Part of a small language model's weights: capped logits.
MLP neurons of a small language model. Each row is named by its layer, matrix (gate and up: input weights) and neuron, and shows model dimensions 80-175. Each number is 50 + 10 x the weight over its row's rms, rounded and kept within 0 to 99. A neuron's up and down rows have the sign that makes its largest values positive.
After each neuron's rows, "fires after" lists the tokens most often just before its 100 highest values on Wikipedia text that the model never trained on; "fires on" lists the tokens most often at its 100 highest values on Wikipedia text that the model never trained on. A number after a token or word is its count.

L15.gate276:49 59 55 46 61 63 40 46 63 44 66 54 58 45 41 62 36 30 53 39 61 31 39 47 50 42 37 53 57 41 57 38 42 63 33 45 52 48 55 56 43 63 42 49 56 38 51 64 54 64 50 74 50 36 34 30 58 42 50 54 22 30 55 53 53 58 60 55 54 56 51 41 62 63 72 70 65 42 48 49 40 54 40 41 56 46 45 47 56 51 47 41 51 31 65 50
L15.up276:59 51 52 64 44 32 49 38 42 70 38 41 48 55 41 46 54 60 65 67 57 46 51 39 48 57 57 40 52 43 37 30 52 42 52 50 50 65 48 57 58 50 51 40 59 30 51 56 53 55 46 31 51 33 59 34 33 57 50 49 59 53 56 27 49 58 53 50 55 61 48 43 46 56 32 47 19 59 44 25 27 47 41 56 55 55 37 43 74 43 47 62 55 47 46 70
fires after: " |" 44, "per" 6, " D" 4, " a" 4
fires on: " " 49, " number" 16, "ature" 5, "ensity" 4

L10.gate343:54 45 63 58 43 51 53 42 45 40 56 51 51 58 46 40 37 60 53 52 54 60 32 29 33 46 36 52 62 46 41 43 58 46 44 54 65 84 64 50 51 38 43 33 57 25 39 43 56 57 51 52 37 48 54 56 42 43 41 38 52 37 34 38 47 31 54 36 49 41 70 55 56 57 49 55 68 46 58 43 61 52 48 47 48 45 62 56 60 72 56 43 44 45 50 53
L10.up343:57 48 71 55 52 47 42 41 60 50 50 41 56 64 21 57 54 67 53 30 51 46 53 39 65 39 52 61 45 55 45 68 50 51 74 55 37 50 47 54 53 52 47 59 38 39 37 55 40 49 43 62 55 63 60 41 48 64 45 49 50 49 45 45 56 40 59 30 55 54 29 61 43 58 43 36 46 37 34 33 43 58 53 73 43 41 48 37 44 60 52 45 46 60 46 46
fires after: "==" 20, ".\n\n" 18, "\n\n" 12, " =\n\n" 6, " Mac" 6, "\n" 6
fires on: "D" 48, "R" 21, "P" 18, "T" 4

L3.gate200:31 48 44 44 58 65 40 61 58 42 54 51 45 31 37 61 67 45 45 42 47 50 54 52 66 37 47 41 29 58 29 56 50 63 46 64 44 46 30 46 40 49 51 46 52 42 45 60 52 46 68 41 57 43 37 47 49 53 54 41 47 70 62 67 41 32 62 62 50 35 65 41 53 52 64 43 54 53 46 61 41 44 59 36 46 65 40 46 57 42 54 52 42 66 47 43
L3.up200:53 58 49 46 63 53 47 39 51 56 45 30 32 47 41 63 57 52 62 68 49 56 54 33 58 59 54 47 57 52 60 48 52 57 51 51 51 60 38 62 37 46 44 53 13 46 48 47 51 45 69 43 55 40 47 52 50 44 60 69 51 54 57 69 41 50 59 72 34 53 60 42 49 57 39 51 40 57 48 55 51 57 64 45 49 58 46 53 45 69 44 52 45 66 74 49
fires after: "2" 11, "1" 9, "0" 9, "7" 8, "4" 7, "3" 7
fires on: " (" 99

L6.gate341:63 51 55 49 56 43 48 35 62 72 54 35 42 54 50 57 69 49 55 38 41 42 44 59 36 44 42 57 39 39 53 41 51 41 52 37 51 64 61 61 66 51 68 22 38 30 59 42 59 43 53 59 74 57 46 39 45 45 52 55 53 38 53 52 58 34 61 46 60 57 56 50 34 60 32 53 63 52 52 41 31 64 54 62 54 48 63 63 37 44 49 32 69 57 57 55
L6.up341:44 48 56 48 55 39 52 57 60 51 55 31 46 48 64 51 63 54 65 45 36 47 46 50 53 45 43 47 56 52 49 56 56 67 41 62 56 44 41 48 49 43 72 32 59 36 50 40 53 46 49 52 33 70 46 51 50 65 56 40 62 34 68 49 72 43 52 52 65 68 58 60 38 49 40 62 62 64 50 47 52 42 62 57 28 38 56 76 53 60 52 64 41 46 64 44
fires after: " in" 31, " |" 16, "." 6, "," 5, ";" 4, " " 4
fires on: " " 55, " S" 30, " M" 5, " |" 4

L8.gate29:48 54 62 60 54 46 49 51 61 61 54 42 57 48 35 40 44 55 31 43 54 53 56 62 49 38 58 49 22 55 51 38 60 57 55 48 48 55 47 38 58 48 71 42 31 40 51 50 38 43 43 52 48 61 47 48 55 62 57 44 75 65 67 54 59 47 51 41 63 29 52 44 49 70 42 48 58 48 31 63 32 46 59 49 44 70 38 60 48 54 36 51 52 54 44 45
L8.up29:51 58 54 31 54 44 62 39 40 50 44 56 38 34 33 45 63 37 50 59 50 33 40 63 50 41 54 62 55 33 47 40 54 57 47 38 55 66 36 32 50 47 53 56 32 59 58 52 50 62 54 47 62 29 37 43 31 37 65 48 40 33 63 46 53 38 45 54 45 57 52 38 46 53 49 44 61 54 57 74 62 61 45 44 44 56 43 50 44 54 61 30 52 48 60 55
fires after: " m" 37, "0" 8, " mi" 4, "7" 4
fires on: "/s" 32, " sq" 11, " in" 11, "/" 9, " l" 8, " (" 8

L21.gate161:56 45 53 41 49 44 46 49 38 55 51 50 57 41 70 35 44 52 61 64 58 41 39 48 47 57 49 48 79 41 38 53 51 49 50 58 64 30 52 50 41 54 44 65 62 51 54 34 58 41 52 63 61 40 59 44 50 45 47 43 55 36 54 61 68 52 65 35 47 53 51 57 23 56 42 67 38 56 67 63 45 59 43 60 45 23 46 47 51 79 46 43 48 64 52 47
L21.up161:39 48 54 34 59 54 58 53 50 58 39 69 50 44 34 42 44 76 42 56 36 43 36 59 53 47 52 47 48 47 54 53 51 38 56 50 47 56 50 49 35 48 43 45 53 48 41 67 54 30 61 49 54 28 48 46 67 54 65 47 50 50 53 51 71 48 36 50 65 40 37 43 48 46 43 37 45 29 74 44 43 53 57 55 58 53 63 48 36 61 50 67 55 44 61 61
fires after: "," 24, " " 22, " |" 13, " (" 8, "4" 4
fires on: " p" 27, "20" 26, " |" 16, "–" 5, " in" 5

L19.gate318:54 62 34 43 32 54 55 53 62 41 43 53 69 51 54 62 59 36 50 49 32 45 52 37 41 54 41 43 58 50 52 36 25 52 46 39 49 42 59 52 56 60 32 44 52 58 58 32 47 48 36 49 60 44 48 43 46 34 57 49 65 48 43 40 58 36 55 39 57 25 59 55 60 47 51 43 40 32 39 57 55 43 53 61 18 38 44 42 44 70 33 59 50 55 49 47
L19.up318:62 36 59 45 62 43 47 48 49 44 49 37 42 62 36 56 67 51 37 62 48 50 33 51 44 66 52 38 58 60 55 35 41 28 48 35 38 43 41 47 48 32 45 48 46 38 46 58 47 52 60 53 57 49 51 54 51 30 51 38 54 31 61 44 40 52 44 46 41 65 43 53 64 58 49 53 35 46 43 41 36 50 51 55 61 54 44 48 35 55 59 52 58 55 60 61
fires after: " " 31, "|" 8, "," 8, ":" 7, "." 7, "20" 7
fires on: " \"" 35, "8" 8, "10" 7, " '" 6

L3.gate161:51 54 55 42 46 64 45 41 50 36 54 51 35 30 39 60 37 47 48 44 47 67 60 66 39 60 44 48 30 53 53 58 58 73 56 55 48 48 52 51 55 53 56 37 49 44 60 43 47 47 53 42 60 45 32 44 40 47 58 42 44 59 77 59 60 32 58 49 48 62 56 54 42 58 47 57 50 54 40 49 49 34 55 28 46 76 35 63 51 56 57 45 53 52 45 41
L3.up161:54 71 53 48 38 53 64 50 44 52 46 45 34 35 44 45 42 46 46 36 41 61 41 67 35 57 39 52 39 68 58 48 55 48 48 46 64 52 72 37 61 53 48 53 52 48 60 58 44 67 79 47 57 42 33 54 48 39 55 48 67 58 53 48 59 53 50 61 42 42 64 51 46 55 28 48 30 50 39 62 58 56 63 51 57 46 55 38 54 49 29 69 54 54 56 67
fires after: "2" 12, "4" 10, "0" 8, "7" 7, "1" 7, " H" 6
fires on: " (" 43, " m" 19, "-" 14, "," 9, "of" 6

L17.gate179:74 43 60 40 47 43 65 55 58 56 33 33 68 43 53 34 46 59 59 62 44 48 59 33 53 41 57 38 57 40 42 55 42 60 37 31 48 44 51 60 41 75 33 59 44 36 45 52 40 48 45 76 54 34 47 46 42 40 63 61 63 46 45 38 71 44 56 42 52 62 54 34 41 44 58 51 45 37 49 45 40 45 47 29 48 57 58 44 56 64 55 45 68 62 54 47
L17.up179:44 30 46 50 54 40 46 50 39 49 42 33 60 66 68 37 40 77 50 55 42 41 40 58 62 47 43 50 70 31 54 47 52 54 55 30 55 46 61 45 34 51 49 36 40 45 38 67 60 64 61 45 44 50 52 45 33 54 53 34 54 62 38 39 54 49 52 45 27 52 45 58 51 46 60 56 30 42 51 32 42 59 68 58 44 53 51 48 47 51 45 66 38 55 66 42
fires after: " |" 31, "|" 23, "," 18, " Go" 12, " January" 6
fires on: " " 98

L8.gate318:41 57 65 47 49 44 57 42 60 43 44 54 60 58 45 49 63 46 32 52 44 74 48 50 49 44 61 52 71 54 56 51 56 56 49 71 52 48 56 54 58 39 57 50 68 58 45 48 53 55 55 30 49 48 39 46 64 53 58 42 61 38 53 42 32 31 55 72 52 55 39 44 56 56 43 63 46 43 61 56 60 51 58 39 53 58 40 54 48 56 40 52 34 46 54 28
L8.up318:45 46 36 35 42 51 50 60 54 45 48 48 62 46 37 56 78 51 61 62 63 59 59 50 35 35 50 56 47 60 62 43 52 53 35 69 38 44 44 50 54 52 46 62 52 41 53 45 44 48 66 59 56 48 41 49 63 45 42 60 50 69 60 47 40 35 63 56 59 66 49 43 40 53 41 54 46 56 44 33 48 57 57 42 62 63 43 64 45 53 56 60 68 45 67 41
fires after: "3" 20, "4" 19, "2" 11, "5" 10, "6" 7, "9" 5
fires on: " |" 44, "," 40, "–" 5

L10.gate260:45 50 55 54 45 60 48 56 41 58 48 57 61 50 60 52 44 45 35 52 39 35 39 47 50 46 37 42 40 26 52 45 38 54 51 66 56 63 64 43 34 46 56 36 44 56 47 55 60 53 44 48 35 50 65 46 51 67 43 48 42 62 37 43 49 49 44 39 63 50 58 68 57 59 42 52 39 55 51 54 67 53 57 70 61 47 48 52 30 55 42 62 43 49 42 57
L10.up260:55 44 46 57 56 61 53 60 60 50 66 56 48 44 54 44 57 52 47 43 46 49 33 32 41 39 43 51 42 53 45 33 60 46 33 65 58 39 58 41 48 44 65 66 41 56 59 44 49 46 50 33 46 51 67 56 44 49 71 58 60 41 59 39 55 40 63 60 45 45 42 54 52 73 62 50 55 27 49 54 43 35 60 44 50 68 42 57 44 62 32 46 52 60 55 45
fires after: " " 95
fires on: "20" 43, "10" 12, "12" 12, "22" 11, "35" 4, " conc" 4

L19.gate96:54 46 51 57 57 40 49 34 59 74 52 63 58 32 59 49 43 77 42 51 41 19 59 38 50 50 46 37 63 54 49 54 67 38 50 49 29 42 68 61 47 33 63 49 58 47 54 53 42 61 51 61 42 41 57 34 44 50 70 51 63 67 56 63 45 64 47 67 39 49 48 38 41 45 37 57 43 59 55 46 50 51 61 55 44 31 39 52 55 63 66 45 55 55 65 49
L19.up96:40 46 72 54 54 60 65 30 42 54 49 37 56 76 54 57 47 50 39 49 63 48 49 39 41 34 59 65 53 42 47 52 62 65 46 42 39 37 64 48 32 40 45 44 62 54 43 51 57 60 54 35 48 38 60 49 55 67 55 48 55 46 55 39 47 36 63 67 47 49 49 57 47 33 57 44 49 36 42 36 61 50 43 51 58 40 32 64 57 47 60 61 51 42 54 56
fires after: " " 29, " |" 25, "|" 17, " under" 6, "-" 4
fires on: " " 43, "19" 25, "18" 10, " the" 9, " (" 4

L18.gate143:58 45 53 42 44 46 60 41 62 51 53 54 38 54 44 45 61 36 60 53 64 26 40 46 60 56 51 62 36 55 68 37 51 51 68 58 65 34 49 48 56 29 55 53 40 59 42 54 58 48 53 42 40 37 38 38 64 42 54 45 43 46 75 44 31 43 60 63 61 52 64 55 44 55 39 50 53 54 54 47 54 48 46 42 40 57 51 59 58 49 55 45 64 51 56 48
L18.up143:45 58 49 46 45 55 27 50 58 42 48 39 53 65 35 45 46 24 38 49 49 47 63 61 42 62 56 55 43 39 46 58 57 69 48 45 45 69 27 66 48 53 54 62 51 53 59 41 42 55 48 47 63 35 42 55 50 41 39 64 56 55 66 68 51 51 60 53 46 41 43 38 42 38 40 45 51 41 54 30 48 53 54 66 42 58 25 48 63 54 65 52 30 61 61 41
fires after: "0" 51, "7" 5, "3" 4, "2" 4
fires on: " |" 85, " of" 6

L15.gate45:49 50 49 39 47 50 52 47 37 40 61 43 55 40 31 46 67 44 43 47 48 39 60 51 51 37 35 52 37 26 63 42 59 40 43 50 23 62 40 53 53 34 41 54 37 54 58 44 56 51 46 69 60 65 61 37 49 44 40 66 49 58 48 58 52 66 46 48 51 61 62 54 49 48 56 58 70 46 39 44 63 52 54 64 62 58 55 48 53 46 70 54 60 65 33 52
L15.up45:51 41 58 64 56 33 50 51 54 52 48 53 54 46 53 40 57 45 65 56 49 52 29 43 50 49 48 40 71 43 63 47 49 42 42 61 51 46 31 40 63 50 59 53 45 46 56 48 51 56 37 37 46 42 46 47 55 53 54 58 34 58 32 57 68 48 55 33 43 59 53 46 44 53 58 39 65 38 36 45 56 57 55 60 49 49 27 53 62 58 32 41 59 34 55 27
fires after: " " 42, "," 16, " of" 7, " |" 4
fires on: " |" 43, " San" 15, " p" 10, " Mar" 9, " em" 4, " N" 4